From a checkpoint of a small transformer trained on Wikipedia.
Size: 8 layers, width 320, 5 heads of 64, vocabulary 4096, 14.4M parameters.
Architecture: RMSNorm before each block, rotary positions, no biases in attention or MLP, tied embeddings.
Training: a variant of Adam for these matrices, 400M tokens, 6106 steps.
MLP neurons of a small language model. Each row is named by its layer, matrix (down: output weights) and neuron, and shows model dimensions 224-287. Each number is 128 + 24 x the weight over its row's rms, rounded and kept within 0 to 255. A neuron's up and down rows have the sign that makes its largest values positive.
A block is one neuron, or neurons of one layer that tend to fire together. Before each block is what it responds to, as a language model described it from the Wikipedia text at the highest values.

Paragraph-break newline. The second newline of a blank line after a paragraph ends, just before a section heading or new paragraph, e.g. after an article's lead.
L4.down500 [113 152 106  89 147 115 141 100 137 105 107 107 144 128 145 104 147 135 103 113 142 115 112 139 158 103  86 116 149 119 164 111 104 124 114 128 144 138 112 128  97 135 106 151 131  92 127 141  80 122 120  95 146 150  97 122 125 135 118 120  92 130 163 120]
L4.down802 [ 89 140 140 108 112  90 154 118 102 136 140 137 117 127 137  99 145 107 103 118 121 118 162 149 113 121 150 105 141 116 121 141 145  98 153 120 122 136 136 130 126 134 153 109 175 119 163 110 138 143 145 164 116 148 122 134 138 148 129 117 135 122 122 127]
L4.down853 [118 150 102 134 130 149 128 108  95 130 145  83 154 137 151 130 150  87 138 159 109  90 130 114  62  92 112 152 118  87 123 167 131 107 138 124 138 136 126 110 108 102 160 116 133 127 143 122 149 141 106 129 137 116  89 109 128 136 119 128 119 144 138 145]
L4.down1060 [118 129 141 141 119  87 144 112 118 161 123 145 105 121 108 124 164 161 111 109 114 147 130 111  83 104 124 176 167  79 132 160 173 119 130 125 110 164  93 124 128 137 110 112 112 118 108 112 133 117 116 134 136 127 146  86 151 192 105 155 137 118  83 117]

Party names in tables. Mostly party labels like Republican and Democratic in Wikipedia election or legislator table cells, plus scattered word fragments (tra, elect, oute) and school/graduated words.
L3.down548 [170 128 131 152 118 135 148 108 146 170 128 111 118 154 113 143  98 135 138 110 119 143  92 117 132 121 129 116 137 133 106 155  99 124 138 120 108 128 121 125  96 111 135 115 150 161 138 137 125 137 157 156 117 108  97 154 133 154  86 126 160 127 141 145]
L3.down871 [142 133 140 106 148 174 102  79 140 126 123 136  99 116 130 152 116 124 131 126 144 133 110 103 126 132 113 121 143 125 178 106 134 146 104 141  82  86  92  91 125 164 124 109 126 122 156 108 133 103 127 169  96 161 124 185 106 159 125 124 115 178 163 129]

Person role nouns. Final tokens completing nouns for a person's title, job or role, often split pieces like CE-O, ch-airman, direct-or, chem-ist, manag-er, plus actor and president.
L3.down297 [103  82 105 162 138 199 121 143 101 151 149 112 128 131 112 137 116 123 110 111 119 146 141  99 135 141 128 150 101 136 146 122 118 118  83 115 135 120 128 149 136 120 114 106 158 106 132 129 100  99 135 115 132 113 112 121 155 129 104 116  92 182 158 105]
L3.down436 [147 114 148 160 115 177  76 142 127 131 147 162  99 144 111 108 119 108 115 117 129 130 139  76 177  85 135  99 130 149 165 119 111 128  99 119 139 113 138 122 143 131 131  94 169 129 147 107 115 139  94 111 120 117 117  98  96  93 120 131 143 156 136 133]

Table column separators. Pipe separators in markdown tables, mostly after the last header cell (Score |, Notes |) or late numeric cells; also semicolons in race-abbreviation lists.
L4.down104 [142 115 147 148 159 162 177 113  99 141  98 153 125  95 132 122 129  64 116 135  92 126 137 116 163 136  97 101 109 102 124 167 114 151 107 115 170 145  84 167 163 118 100 139 130 145 164  88  91 147 127 130 103 146 130 145 134 107 114 135 108 142 133  98]
L4.down332 [149 108 136 142  58  93 127 143 130 145 122  98 164 142  90 147 157 100 125  96 140 152 105 103 103 112 116 131 125 105 133 108 124 150 120 134 143 104 160 133 181 132 128 130 108 120  96 131 110 111 166 128  91 120 164 109 114 143 153 154  97 104 122 120]
L4.down629 [162 137 109 125 103 154 142 138 126 126 118 152 131  98 152 150 124 159 132 178  99  70 132  80 125 153 123 166 159  95 110 122 101 136 146 151 155 142 109 123 135 109 125 128 113 133 134 147 132  81 115 151 123 151 121 122  83  85 174 174 119  68 170 103]
L4.down1061 [141  83 134 129  90 141 155 115 157 177 119 140 142 137 121 118 121 106 124 118 114 137 157  88 134  99 127 113 144 104 101 108 101 138 139  94 135  84 136 147 115 121 130 117 158 110 132 109 147 121 195 138 115 111  91 113 150  95 170 178 157 126 117 133]

Mid-word subword pieces. Word-internal fragments, especially "ri", right after a word's first piece, in names and foreign words: O-ri-ental, G-ri-ffith, Sc-ri-itori, Pac-ific.
L3.down557 [167 142  94 123 133 115  95 165  75 128 127 116 145 111 140 134 135 115 136 141 134 167 156 149 120 128 101 150 106 133 177 112 136 132 185 113 123 112 109 118 131 155  74 164 126 116 141 113 114 102 160 116  89 131 119 116 106 175 143 136 154 157  96  97]
L3.down1008 [188 157 129 150 148 110 140 120 141 125  96  98  96 106 116 144 110  89 142 124 140 108  81 151 139 154 128 105 179 150 131  97 140 134 149 120 175 121 146 147 116 125 124 110  87 103  70 107 156  81 138 112 143 171 176 128 107 106 154 144 136 122 113 150]

Mid-word "ri" fragments. Word-internal subword pieces, mostly "ri" (also "tri", "stri", "or", "om") in names and split words, e.g. Fondriest, Friedrich, brief.
L4.down321 [140 150 110 133 120  98 115 136 110  87 134 126 124 110 104 148 140  78 113 109 122 122  96 132 128 118 162 103 108 100 155 150 141  50 137 132 101 122 128 156 148 141 141  91  73 131 137 120 172 125 154 108 123 119 147 133  88 148 121 157 136 110 155 101]
L4.down850 [ 88 114 118 158 127 153 127 183 138 125 109 127 158 146 112 116 145 141  96 119 103 141 162 134 104 126 111 169 150 150 172 128 145 146 133 160 172 117 142 156 131 145 129  97  69 110 107 143 142  99 143  93 103 145 132  88  95 123 138 134 107 166 127 119]
L4.down1076 [133 151 104 153  97 115 119 165 162 130 133 181 117  90  85 147 141 129 148 146 155 113 116 125  80 174  74 118  92 153 114  97 123 159 157 134 149 129 103 137 142 132 103 136 103 111 107 110 215 110 152 150 128 121  83 111  91 127 110 154 118  96 137  87]
L4.down1243 [130 113 135 138  80 125 166 126  90 132 158 121 100 103 138 112 150 141 104 136 135 138 109 184 137 137 130 176 102 128  97 142 132 123 100 181 133 119 182 140 124 132 120 114  90 102  82 141 109 108 128  86 131 110 135 121 209 126 133 127 153 117 153 118]

Verb inflection endings. Word-final pieces that finish a verb split into subword tokens, usually a past or -ing ending in narrative prose, such as caugh-t, pull-ed, caus-ing.
L5.down111 [139 134 130 150 157 123 137 119 147  89 148 152 114 160 145 123  92 103 167 123 129 130 178 117 111 132 191 163 134 102 143  99 137 123 183  83 124  95  98 122 136 144 132 153 114 170  62 160 131 148 100 133 142 115 113 154 113 171 114 126  86 130 146 117]
L5.down114 [107 147 107 148 142 164 169  93 112 151 134 160 114 129  92 158 132 169 140 154 126  99 160 153 125 138 108 124 133  85  96  80 144  98 146 135 146 155 136 106 118 122 119 141 173 131 170 113 106 155 140 170 142 130 132 160 102 101 159 151 149 105 116 121]
L5.down178 [133 119 143 159 118 134 146 139 132 135 118 126 162 109 131 110 140 151 123 142 128 111 117 148 131 127 125 146 134 176 168 127 125  57 146 143 121 157 145 113 126 152 159 140 154 139 126 158 175 121  98 143 132 145 101 201 125 113 125 169 106 116 124 160]
L5.down194 [152 131 168 132 122 159 136 123 147 123 135 132  69 175 167 129 119 117 148 141 148 135 137  78  93 108 168  98 107 123 135  77  80 115 143 105 116 143 118 129  95 134  74 107 147 155  82 127 106 122 132 127 124 124 121 148 108 157 104 121 116 141  89 106]
L5.down447 [120 125 115  96 140 135 147 104 109 108 123 133 141 117 169 120 125 148 153 129 101 102 193 101 118 120 139  95 131 106 149 129  97 154 189 127 157  98 118 110 124 152  69 168 114 153 140 146 125 181  88 157  70 123 132 133 150 134 127 111  98 142 144 162]
L5.down470 [136 129 131 136 149 113 138 109 108 143 118 103 105 114 137 109 109 125 169 155 142 100 155  88 138 137 161 134 131  99 162  99  92 150 162 123  99  92 142 122 157 167 101 127 128 169  69 146 117 169 125 146 148 117 136 111 130 147 135 120  84 141 110 120]
L5.down487 [141 163  98 131 113 133 166 135 181 140 143  75 116  84 157 144 140 162 135 117 159 135  96 114 103 141 159  72 121 118 162 135 118 123 112 131 138 136 126 146 135 132 124  95  80 149 133 117 129  98 116  91 152  80 112 161 134 104 118 114 131 139 133 149]
L5.down677 [162 164 150 162 126 138 101 131 139  89 103 187 138 121 131 156  95 107 129 117 109 147 131 129 121 112 149  98 120 108 125  93 120  90  80 180 108 155 157 100 115 123 148 129 146 114 107  95 114 140 105 146 141 120 181 128 124 186  58 127  94 126 107 119]

Table abbreviation code endings. Final piece of uppercase codes in sports tables and lists, e.g. the B of SRB or CLB, GER, NOR, usually right before a | or ; separator.
L4.down619 [136 109 134 129 131 131 119 123 132 131 116 119 137 137 167 134 101 118 127 149 102 103  71 108 174 121 137  67 143 157 146 152 131 163 130 131 172 120 179 153 145 126 134  93 187 168 162 120 123 129  85 114 120 125 170 121 140 115 129 135 145 115 176 140]
L4.down620 [126 121 137 122 146  97 128 145 134 152 152 116 111 127 135 143 149  93 157  83  75 156 138 138 151 140 145 110 130 116 138 104 129 105 116 178  97 149 101 192 126 122 130 120 112 122 106 140 130 141 118 138 109 135 141  75 137 135 157 153  90 113 161 126]
L4.down833 [122 127 162 161 159  97 129 134 129 115 175 168  94 148 121 169 113 136 134 137 107 146 152 140 168 120 105 159 154 137 138 139 119 126  85 123 103 110 101 121 105 111 144 127  95 113 101 141 154 108 141 119 157 121 150 102 130 129 122 128 131 124 186 118]
L4.down994 [108  78 145 158 165 126 125 163 117  97 103 126 129 100 125 129 135 116  78 149 185 111 118 155 157 134 140 160 146 115 137 126 120 145 163 136 139 115 144 115  88 143 139 121 136 128 160 123 128 119 195 114 136 104 171 125 131 129 154 168 114 124 189 156]

Table and field delimiters. Column separators " |" inside Wikipedia stats, league and election tables, plus infobox field starts (Party, PubChem) and scattered " on" and mid-word pieces.
L5.down695 [130 100 135 170 154 132 129 166 166 145 118 154  62 118 135  95 151 159 150 142 136  87 127 119 165 162 128 122  90 163 120 147 124 153 118 114 103 129 128 124 151 148 108 131 133 152 112 149 184 124 142 166 151 136 152 105 108 149 166  85 123 141 135 125]
L5.down766 [111 164  85 106 160 148 117  97 163 122  99 112 106 127 114 122 109 130 128 166 140 139 137  96 130 131 163 107 175  92 113 139 142 202 184 112 148 144 155  92 123 108 138 103 137 169 127 145 139 120  96 147  80 115 129 117 162 144 162 133 129 129 137 109]
L5.down775 [157 138 151 126 147  63 113 147 163 163 159 152 144 165 122 169 142 158 146 164 124 136 109 168 128 135  88 137 116 145 156 136 122 108 108 126 119 140 171 120 133 164 127 120 147  91 101  95 101 137 132 123 135 152  87 103 147 121 125 143 132 146 129 151]
L5.down805 [141 100 100 145 149 179 105 135 168  99 114 111 137  79 165 178 107 140 113 161 113 114 169 136  96 148 140 146 144 116 116 122 120 127 102 136 120 143 132 112 118  96 114 138 138 123 152 136 163 127 173  77 120 131 103 145  86  62 112 135 111 143 114 120]
L5.down995 [143 100 112 139 152 108 155 145 139 112 110 173 133 135  99 138 140 159  80 116 134  90 103 124 118 169 111 131 150  91 112 140 107 149 161 124 123 135 107 135 138  98 100 176 121 145  96 139 144 158 138 154 103 123 124 141 116 136 142 179  97 102 166 113]
L5.down1012 [142 130 111  95  98 117 132 125 138 140 106 134  79 115 125 171 150 101 111 121 122 142 134 140 167 146 130 137 119 157 155 144 134 132 129 117 146 120 123 135  98 150 107 101 135 123  73  69 105 124  89 141 168 107 119 116 103 104 168 149 139 156 139 123]
L5.down1039 [141 171 125 137 132  87  95 147 133 127 122 120 121  88 100 132 151 113 105 143 138 117 138 132 101 135  96 117 109 136 178 123 103 134 157 143 114 101 117 125  98 118 111 127  90 134  86 131 142  97 157 135 138 156 135 101 136 124 171 126 138 133 121 123]
L5.down1080 [131  87 106 107 169 124 118 138 122 118 113 118 159 130 122 126 119 169 138  87 162 127  92 153 154 167 132  90 111 151 110 136 127 148 111 119  54 135 127 144 113 139 120 144  79 143 167 111 127 172 134 115  93 121 111 149 105  98  68 138  93 130 147  89]

Mid-word fragments, "ud". Word-internal subword pieces, especially "ud" (fraud, Tudor, Auditorium, feudal), plus digits after a decimal point or dash (0.8, 1981–82).
L4.down245 [ 77  91 149 124 128 109 108 127 129 128 100 100  97  78  77 156 124 142 133 135 125 131  90 136  97 155 138 162 136 104 129 151 136 181 132 142 133 112 133 140 138 113 119  96 113 164 165 116 129 111 170  91 111 107 140 120  80 143 117 133 168 108 163 154]
L4.down292 [ 77 140 190 132 102 155 166 140  89  97 132 145  99  89 117 144 116 142  96 126 144 122 172 106 136 140 118 103 153 131 152 145 188 112 150 131 123 151 120 142 152 141 108 132 122 131 140 165 124 139 111 121 132  97 110 114 108 145 121 113 168 139 115 105]
L4.down1010 [145 121 149  90 162 149 100 132 135 109 123 144 101 107 134 153 127 136 116 103 172 137 110 128 128 134  92  77 136 142  98 173 123 142 140 114 148 125 149 138 104  97 124 125  93  83 122  74 116  81 119 111 135 121 179 126  61 149 113 144 151 111 149 150]
L4.down1080 [128 138  99 142 159 136 156 153 135 154 141 147 156 128 149 132  77  92 118 143 110 132 166 133 169 126 147 124 110 144  42 110  78 144 136 167 171 118 101 154  62  92 145 146 140 105 137 140 124  89 108 154 113 136 125 112 152  83 156 112  65  91 122 112]

Table cell separators. Pipe separators in wiki tables, mostly empty cells or cells before a line break, as in header rows like GD | Pts; also scattered mid-word pieces (inc-or-porate, im-ag-inative).
L5.down35 [144 125 111 143 108  60 122 142  98  83 141 120 116 139  87 115 128 129 131 116 117 160  96 132 123 115  92 117 145 105 155 131 116 136 135 143 163 116 129  85 116 192 128 128 143  93  88 121 114 155 126 151 126 125 119 120 102 122 104 114 112 111 149 114]
L5.down360 [151 142 135 137 138  58 113 129 143 106 116 141  95 118 142 145 136 125 105 114 131 129 145 158 113 140 119 130 116 105 148 108 138 121  99 126 129  93 136 158  85 164 115 139  98 122  64 160 129 150 125 144 126 111 127 124 125 139 113 119 158 118 107 127]
L5.down671 [128 136 128 131 147 121 120 137 142 122  99 128  96 133 133  79 112 114  87 105 136 131 102 136 148 104 161 145 109 116 124 125 126 154 149 113 117 107 116 134 132 144 127 102 113 140 144 106 131 120 149  87 164 110 125  93 158 117 153 127 137 131 124 137]
L5.down820 [132  93 154 119 116 126 153 119 119 102 104 156 119 107 105 132 143 105 154 128 147 114 144  99 164  48 151  91 135 154 150 189 145 132 106 134 128 103 161  94  94 149 148 114 101 124 153 117 109 152 136 139 142 164 110  92 160 122  99 142 156 122 159 159]
L5.down851 [157  81 101 136 187  72 117 140 117 143 126 136 102 101 136 134 121 118 124 156 103 143 133 136 103 119  98 121 162 172 154 182 126 179 121 104 103 114 116 102 117 131 120 142 160 145 165 118 121 186 103 124 106 115 153 133 123 131  89 126 135 110 148 123]
L5.down991 [149 142 104 126 144  81 157 134 149  80 163 111 146 182 133  76 125 127 158  81 115 117 123 146 133 141 128 136 126 143 133 136 144 126 135 103 138 104  82 143 108 125 160 143 112 103  64  70 108 131 140 147  93 146 139 136 121 150 109 136  84 158  85 133]
L5.down1159 [115 180 157 173 129  81 129 127 147 135 148  93 101 129  97 141 121 117 138 140 136 131 143 121 102  91 156  78 120 148 126 150 149 167 126  91 128 155 154  86 116 134 155 143 156  94 128 146 143 147 130 179 111 136 125 138 124 103 106 142 125 131 110 153]
L5.down1210 [117 114 103 142 128  86  98 103  91 157 132 163  73 101 149 155 191 133 113 169 140 126 121 128 100 151 142 150  94  79 128 133 161 132 116 103 144 151 125  92 116 126  96 144 128 123 106 179  97 146 118 127 115  90 109 140 100 143 148 129 147 176 128 183]

Mid-word subword fragments. Short word-piece fragments inside longer words, often the "ri" in descriptions, inscription, pedestrians, plus pieces like Soci-é-té, Ass-ad, circ-um-vent.
L5.down88 [143 176  94 116 127 166 160 124 132 144 126 117 131 159  91 136 127 168 122 160 116 118  83 124 116 134 141 134 111 160 121 140 124 129  91 180 110  97 108 161 113 120 128 112 109 130 140 115 159 138 139 105 158 120 112  99 112 148 113 116  86 142 126 109]
L5.down118 [116 115  94 149 118 121 145 155 128 117  79 134 195 135 133 133 123 133 151 141 115 159 113 105 129 123 100 115 139 137  96 147 124 118 127 119 137 129 126 146 172 123 124 104  92 143 128 134 116 137 125 137 135  98 114 163 115 166 109  85 101 140  95  66]
L5.down323 [150 129 111 119 168 195 122 176 112 115 113 145 135 131 149 127 148 144 138 176  87 132 117 184 101 123  98 145  94 148 131 119 124 143 140 140 109 109 138 149 106  95 138 184 120 117 138 100 129 136 115 131 153 138 132 115 153 126 119 131  81 105 162 143]
L5.down381 [132 117 135 104  96  45 126 172 116 165 108 152 107 130 132 115 127 132 173 176 136 152  69 137 119 160  98 125 110 168 146 103 133 166 138 121 134 131 144 140 119 110 143 124 132 125 137 107 158 145 111 138 119 116  93 136 100 139 121 149 108  85  99 135]
L5.down613 [129 137 118 160 123 125 112  60 155 128 127 107 155 160 152 131 138 158 104 119 119  77  99 103 134 112 139 124 147 124  80 135 128 124 116 123 133  85 153 125 160  92 131  84 125 134 106 122 115 111 114 148 101 132  84 126  95 133  77 145 102 110 110 138]
L5.down865 [150 124  71  89 134 163 157 109 134 157 115 145 148 157 132 147 140 105 147 121 124 144 134 136 126 158 106 153 101 107 130 111 121 133 138 131 153 165  91 118 180 147 141 114 118 142 114 136 170 149 126 148  63 157 184 157 126 146 126 112 121 116 119 125]
L5.down951 [127 137 107 169 154 114 108 122 137 157 127  90 141  96 165 168 130 131 136 145 109 153 127  95 132 127 139 155 144 140 158 126 165 144 150 161 155  91 174 134 164 126 154 149 132 107  98 124 103 164 131 145 122 116 118 157 145 109 120 152  98  90 132 133]
L5.down1106 [165  94 140 180 110 145 118 169 128 126 103 137 139 136 115 121 153 125 147  75 121 145 103 123 156 113  72 115 119 141 170 134 111 165 101 114 151 138 109 143  99 140 109 118 119 144 111 129 123 140 150 118 124 165 147 123 111 116  84 162 154 124  83 171]

Table header pipe. The pipe beginning or separating header-row cells in Wikipedia tables, e.g. "| Party | Candidate", "| Race | Number", "| Year"; also scattered mid-word pieces (inn, iber).
L4.down864 [128 134 109 157 143 103 132 114 152 126 147  91 156 174 129  95  93 182 129 171 141 132  78 124 111  92  69 105  77 162 111 120 126 134 155 142 121 107 171 137 181  89  84 127 112 125  76 137 119 102 133 135 122 142 154 129 147 129 110 141 110 111 126  81]
L4.down928 [158 115 125  94 110 180 132 127 153 166 137 120 142 116 145 140 108 144 122 132 112 134  95 140  99 133 105 144 135 115 130 151 108 135 150 119  95 109 147 134 155 128 101 152 125 201 125 142 187 101 156 166 150 182 151 118  99 112 132 169 123  86  99 111]
L4.down1021 [147 117 118 171  79 108 108 141 176 107 101 133 102 106 133 165 161 120 137 129 125 132 154 143 103  97 112 156 119 140 179 106 175 136 150  99 160  77 132 172 156 118 145 112 168 148  89 183 155 118 106 131 132 143 123 126 118 117 123 158 108 103  81 157]
L4.down1205 [114 104 118 131 125 170 120 168 166 130 133 165 135  99 105 129 104  90  95  83 169 125 168  92 139 133 150 109 131 118  73 151 125 149 104 115 154 146 147 120 186 136 130  90 110 177 157 144 127 115 144 145 114 130 174 103 120 150 115 103 128  83 143 123]

Mid-word second pieces. Second word-piece right after a short opening piece in multi-piece words, e.g. con|ce|ived, rec|on|naissance, C|em|etery, Nash V|eg|as.
L5.down204 [135 133 135  89 128 160 170 129 165 111 108  85 157 144 111 145 154 131 146 142 157 109 148 160  96 106  71 141 125 114 131 143 123 120 155  96 124  91 117 134 101 134 165 171 109 163 131 129 102 132  90 151 102 131 155 170 131 113 143  93 117 140 149 148]
L5.down542 [ 95 105  92 105 142 147  83  70 145 143 142 147 152 135  99 167 101 126 142 115 141 141 107 168 110 133 134 104 119 162 120 153 141 117 130 115 131 149 120 103 151 140 133 117 115  78 136 126 128 139 116 140 124 110  93 121 149 140 134 124 127 131 146 103]
L5.down607 [111  87 129 120 131 121 152 139 125 127 100 116 124 113 136 150 159 108 134 156 125 114 115 108 126 119  95 155 146 101 104 122 144 150 151 164 172 104 101 157 135 110 106 123 130 144 141  97 108 127  88 105 134 117 123 144 132 104 180 133 128 107 147 123]
L5.down840 [112 159 119  89 133 171 145 156 118 130 104 112 132 158 150  93 129 159  95 124 109 173 165 133 124  88 105 149 153  78 132 125 135  79 159 132 154 137 121 116 156 161  78 126  98 107 160 130 146 151 119 137 155 138 119 121 135 120 139 123 126 125 108 139]
L5.down880 [ 92 132 110 154 154 118 151 148 129 116  87 133  92 116 139  96 138 136 172 147 115 159 182 140 106 140 145 126 164 127 120 144 108 135 164 116 118 104 134  93 161  92 103  77 165 129  86 115 170 132 111 112 141 131  94 120 168  83 152 115 101 137 143 131]
L5.down932 [ 92 114 112 121 105 140  98 149 161 125 140 136 127 143 125 122 107 137 110  90  81 184  89 173 161 163 105 115 102 149 100 125 108 129 174 108 139 141 191 164 156 114 152 132 106 134 169 108 135  72 131 108 111 156 119 140 157 135 143 156  57 162  95 104]
L5.down1142 [122 117 115 133 148  89 130 145 113 141 143 133 130 136 124 114 134 155 130 161 104 119 154  85 173 114 115 116  62 124 131 145 126 143 104  93  97 115 156 169 124 108 141 106  81 139 122 125 116 152 101 127 142  90 137 149 124 122 164 121 120 142 148  76]
L5.down1149 [134 125 129  74 106 122  80 107 123 105 117  99 159 132  84 137 145 116 140 113 131 135 126 122 120 107 143 154 129 100  78 121 123 142 116 154  58 189 145  69  86 130  86 119 147 134 215 141 124 121 163 115 124  75 114 139 188 158 130 130  89 114 139 115]

Verb inflection suffixes. Word-final verb suffixes like -ing and -ed completing a split verb, especially "try|ing" before "to", also "sc|hed|uled" and "compar|es"; rarely table pipes.
L4.down144 [103 100 148 106 104 116 132 123 129 121  92 109 159  84 130 120 122 135 180 167 127 115 109 176 136  91 105 137 135 107 140 174 137 147 150 115  80 117  89 112 176 149 113 148 107 126 134  93 118 155 119 119 118 116 147 171 143 170 117 127 177 112 106 143]
L4.down846 [106 101 151 111 114 183 112 149 127 109 130 155 180 135 156 128 129 105 111 142 139 153 132 112 144 128 145 134 138 133 131 109 166 122 100 142 162 130 100  94  91 139 151 149 157 120 132 103 131 115 114 152 133 146 147 140 110 171 148 144 174 127 121 109]
L4.down882 [118 139 147  99 135 144 132 113 153 133 107 127 130 114 143 141 145 145  88 114 103 130 116 167 127 116 153 108 138 135 150 100 149  82 117 129 105 117 148 132 116  91 116 160 144 126 151 121 150 139 132 101 164  95  90 137 139 128 106  95 170 134  93 142]
L4.down1047 [140 108 124 119  98 154 121 143 103 137 182 106 118 123 123 125 107 132 143 172 155  86 127 139 135 146 117 141  93 116 159 103  89 127 105 144 112 117  94 110 105 126 100 139 122 108 182 131 144 103 125 155 109 102 131 156 152 160  99 112 144 167 110  90]

Section-header newlines, role nouns. Line break right after a wiki section heading such as == History == or ==Career==, plus final pieces of person-role nouns like athle-te, spokes-man, advis-or.
L5.down56 [129 159 112 120  76 150 111 138 124 117 141 127  82 101 145 119  69 135  95 152 104 165 119 155 138 150 142 145 175 117 143 158  95 130 119 102 124  82 130 103 101 136 154 166 123 110 128 142 116 119 121 124 122 110 143 141 125 101 119 101 142 112 171  97]
L5.down374 [130 124 159 109 152 115 115 115 108 138 122  85 110 153 124 107 180 116 157 151 158 117 142 102 125 111 173 115 112  90 131 123 128 117 141 156 138 113 109 162 122 121 134 163  94 157 156  98 123  77 142 162 101  93  90  96 135 116 141 127 103 133 109 149]
L5.down443 [ 79 105 122 120 124 126 128 162 147 107 171 167 144 166 140 131 125 168 102 102 103 118 112 128 127 144 139 116 160  79 156 178 152 121  95 118 109  80 140 117 143 148 176 131 161 120 134 136  94  94  77 103 117  76 117 120 159 131  88 101  48 100 133 128]
L5.down612 [170 132 119 146 140 103 144 103 138 133 135 148 114 130 127 109 112 144 107  89 117 153 122 144 153 111 106 168  97 158 172 174 138 140 122 110 156 168 130 138  93 137 159 157  95 141 115  89 130  98 127 145 154 181 118 158 157  95 137 158 111  91 127  69]
L5.down918 [126  95 137 133 103 187 120 101 122 139 129 134 196 113 120 127 101 134 132 124  85 166 122 142 160  80 115 153  74  77 132 146 117  75 106 137 143 125 112 119 144  83 145 180 133 120 111 117 123  93 147 148 135 105 129 124 115 124 140 139 103 159 142 102]
L5.down1029 [ 97 110 101 143 104  94 116 138  89 127 132 129 145 122 149 126 144 116 144 110 162  88 102 106 170  91 131 136 145 107 142 173 114 129 142 140 111 100 137 128 117 129 142 109 166 111 161 149 113 130  88 133  97 116 147 122 138  94 102 133 111 122 128 116]
L5.down1107 [ 93 112 111 117 129  75  97 150 126 139 124 118 147  95 151 128 142 140 166 134 138 131 159  69 165  65 129 168  95 124 129 168 121 124  96 119 134 128 120 130 118 167 138 168 177 156 130 126  89 154 110 119 122  93 102 116 149 141  79 133 109 154 133 165]
L5.down1172 [116 179 111 135 106 140 120 120 103 162 150 100 137 134 161 142  96 128 129 103 124 118 110 101  97 135 159 186 129  79  80 133 104  87 104 130  89 110 152 134 107 114 100 122 177 186 100 105 112 123  90 102 123 107 146 128 170 100 126  98 103 122 145 119]

Table and infobox headers. Column-header or field words that open a wiki table row or infobox line, such as Party in election tables, Year, Country, plus section headings.
L5.down73 [115 143  86 125 108  64 173 175 117 116 120 159 112 125 152 127 137 185 122 106 121 116 117 128 139 144  91 110 155 125  58 107  86  83 125 127 119 128 128 137 152 105 129 120 118 114 129 137 110  96 125 107 141  74 118 134 149 102 105 127  93 117 100 131]
L5.down190 [ 92 141 130 120 132  97 126 104 185 143 128 167  92  73 130 116 147 149 160 136  96 107  89  75 137 121 139 164 151  95 119  96 148 103 140 144 158 119 150 161 119 174 129 166 117 154 135 117 118 125 113 178 119 152 154 148 137 102 102  90 103 131  92 172]
L5.down463 [134 145 116 120 153  76 127 138 123  93 110  93 147 135 127 122 130 147 139 130 131 144 107 112 141 117  91  98 144 143 115 122 167 120 161 165 132 112  88 108 133 102 142 165 108 102  81 131 131 110 123 117 129 128 157 114 174 139 108 151 132 135 125 148]
L5.down564 [108 135 153  91 156  82 141 105  81 189 110 118 118 114 162 114 153 143 115 166 117 134 140 128 148 139 131 118  92 129 113 122  99 102 164 141  94 149 129 104 146 141  85 143 129 133 195 162 123  98 153 140 146 151 134 126 146 139 144  91 150 170 101 136]
L5.down624 [149 140 139 151 128 155 143 113 122 139 122 121 136 158 136 113 140 152 164 130  86 139 133 109 182 122 127 119 169 158 137 156 103  85 108 160 136  91 116 153 140 165  49 112 124 136  85 153 102 143  93 156 162 146 151 100 136 107 125 123 104 128 168 121]
L5.down685 [116 165 107 169 143 164 124 109 185 146 107 154 107 127 105 145 159  90  99 139 162 145  82 138 121 177 140  97 154 159  93 168 106 108 132 108 129 134  75  92 175 163 135 135 102 140 183 120 130 159  90 153 118 151 129 165  99 106 144 134 128 138 138 123]
L5.down1124 [160 123  78 127 110 111 173 118 122 176  42 135 147 124 103  94 145 120  79 142 168 108 117  48 108 125 116 130 146 153 150 118  95 110 152 170 105 137 121 106 139 123 124 144 117 110  58 128 123 110 108 149 143 120 102 111 123 126 135 123 145 144 125 157]
L5.down1267 [130 119 115  80 127  93 112 124 120 129 106 117 102 120 184 118 151 134 151 128 168 113 123 110 146 156 137 141 138  81 173  92 130 118 112 131 141 143 142 142 141 188 146 138 180 100 128 168 100  91 174 142 132 100 104 126 134 117 125  79 140 123 118 108]

Past-tense verb endings. Word-final past-tense or participle endings like -ed, -ated, -ized completing a verb split into pieces, as in recovered, demonstrated, ratified; also whole verbs announced and sold, and table labels like Total.
L3.down316 [124 147 169 121 133 134 124 164 115 113 121 116 109 117 107 111  93 145 131 101 157 101 121 117 170 160 149 107 116 166 125  94 138 137 132 106 136 136 149 145 127 160 150  91 147 111 118 130  93 142 145 114 164 163  94 140  68  99 122 122 122 118  98 124]
L3.down814 [102  71 188 127 106 137 175 101 137 145 124 132  83 125 132 128 116 150 121 123 123 122 141 106 131 114 172 118 106 129  96  84 117 111 143 132 143 154 174 142 139 154 121  39 161 139  89 138 129 160 135 130 129 147 137 136 124 115  97 119 105 145 100 131]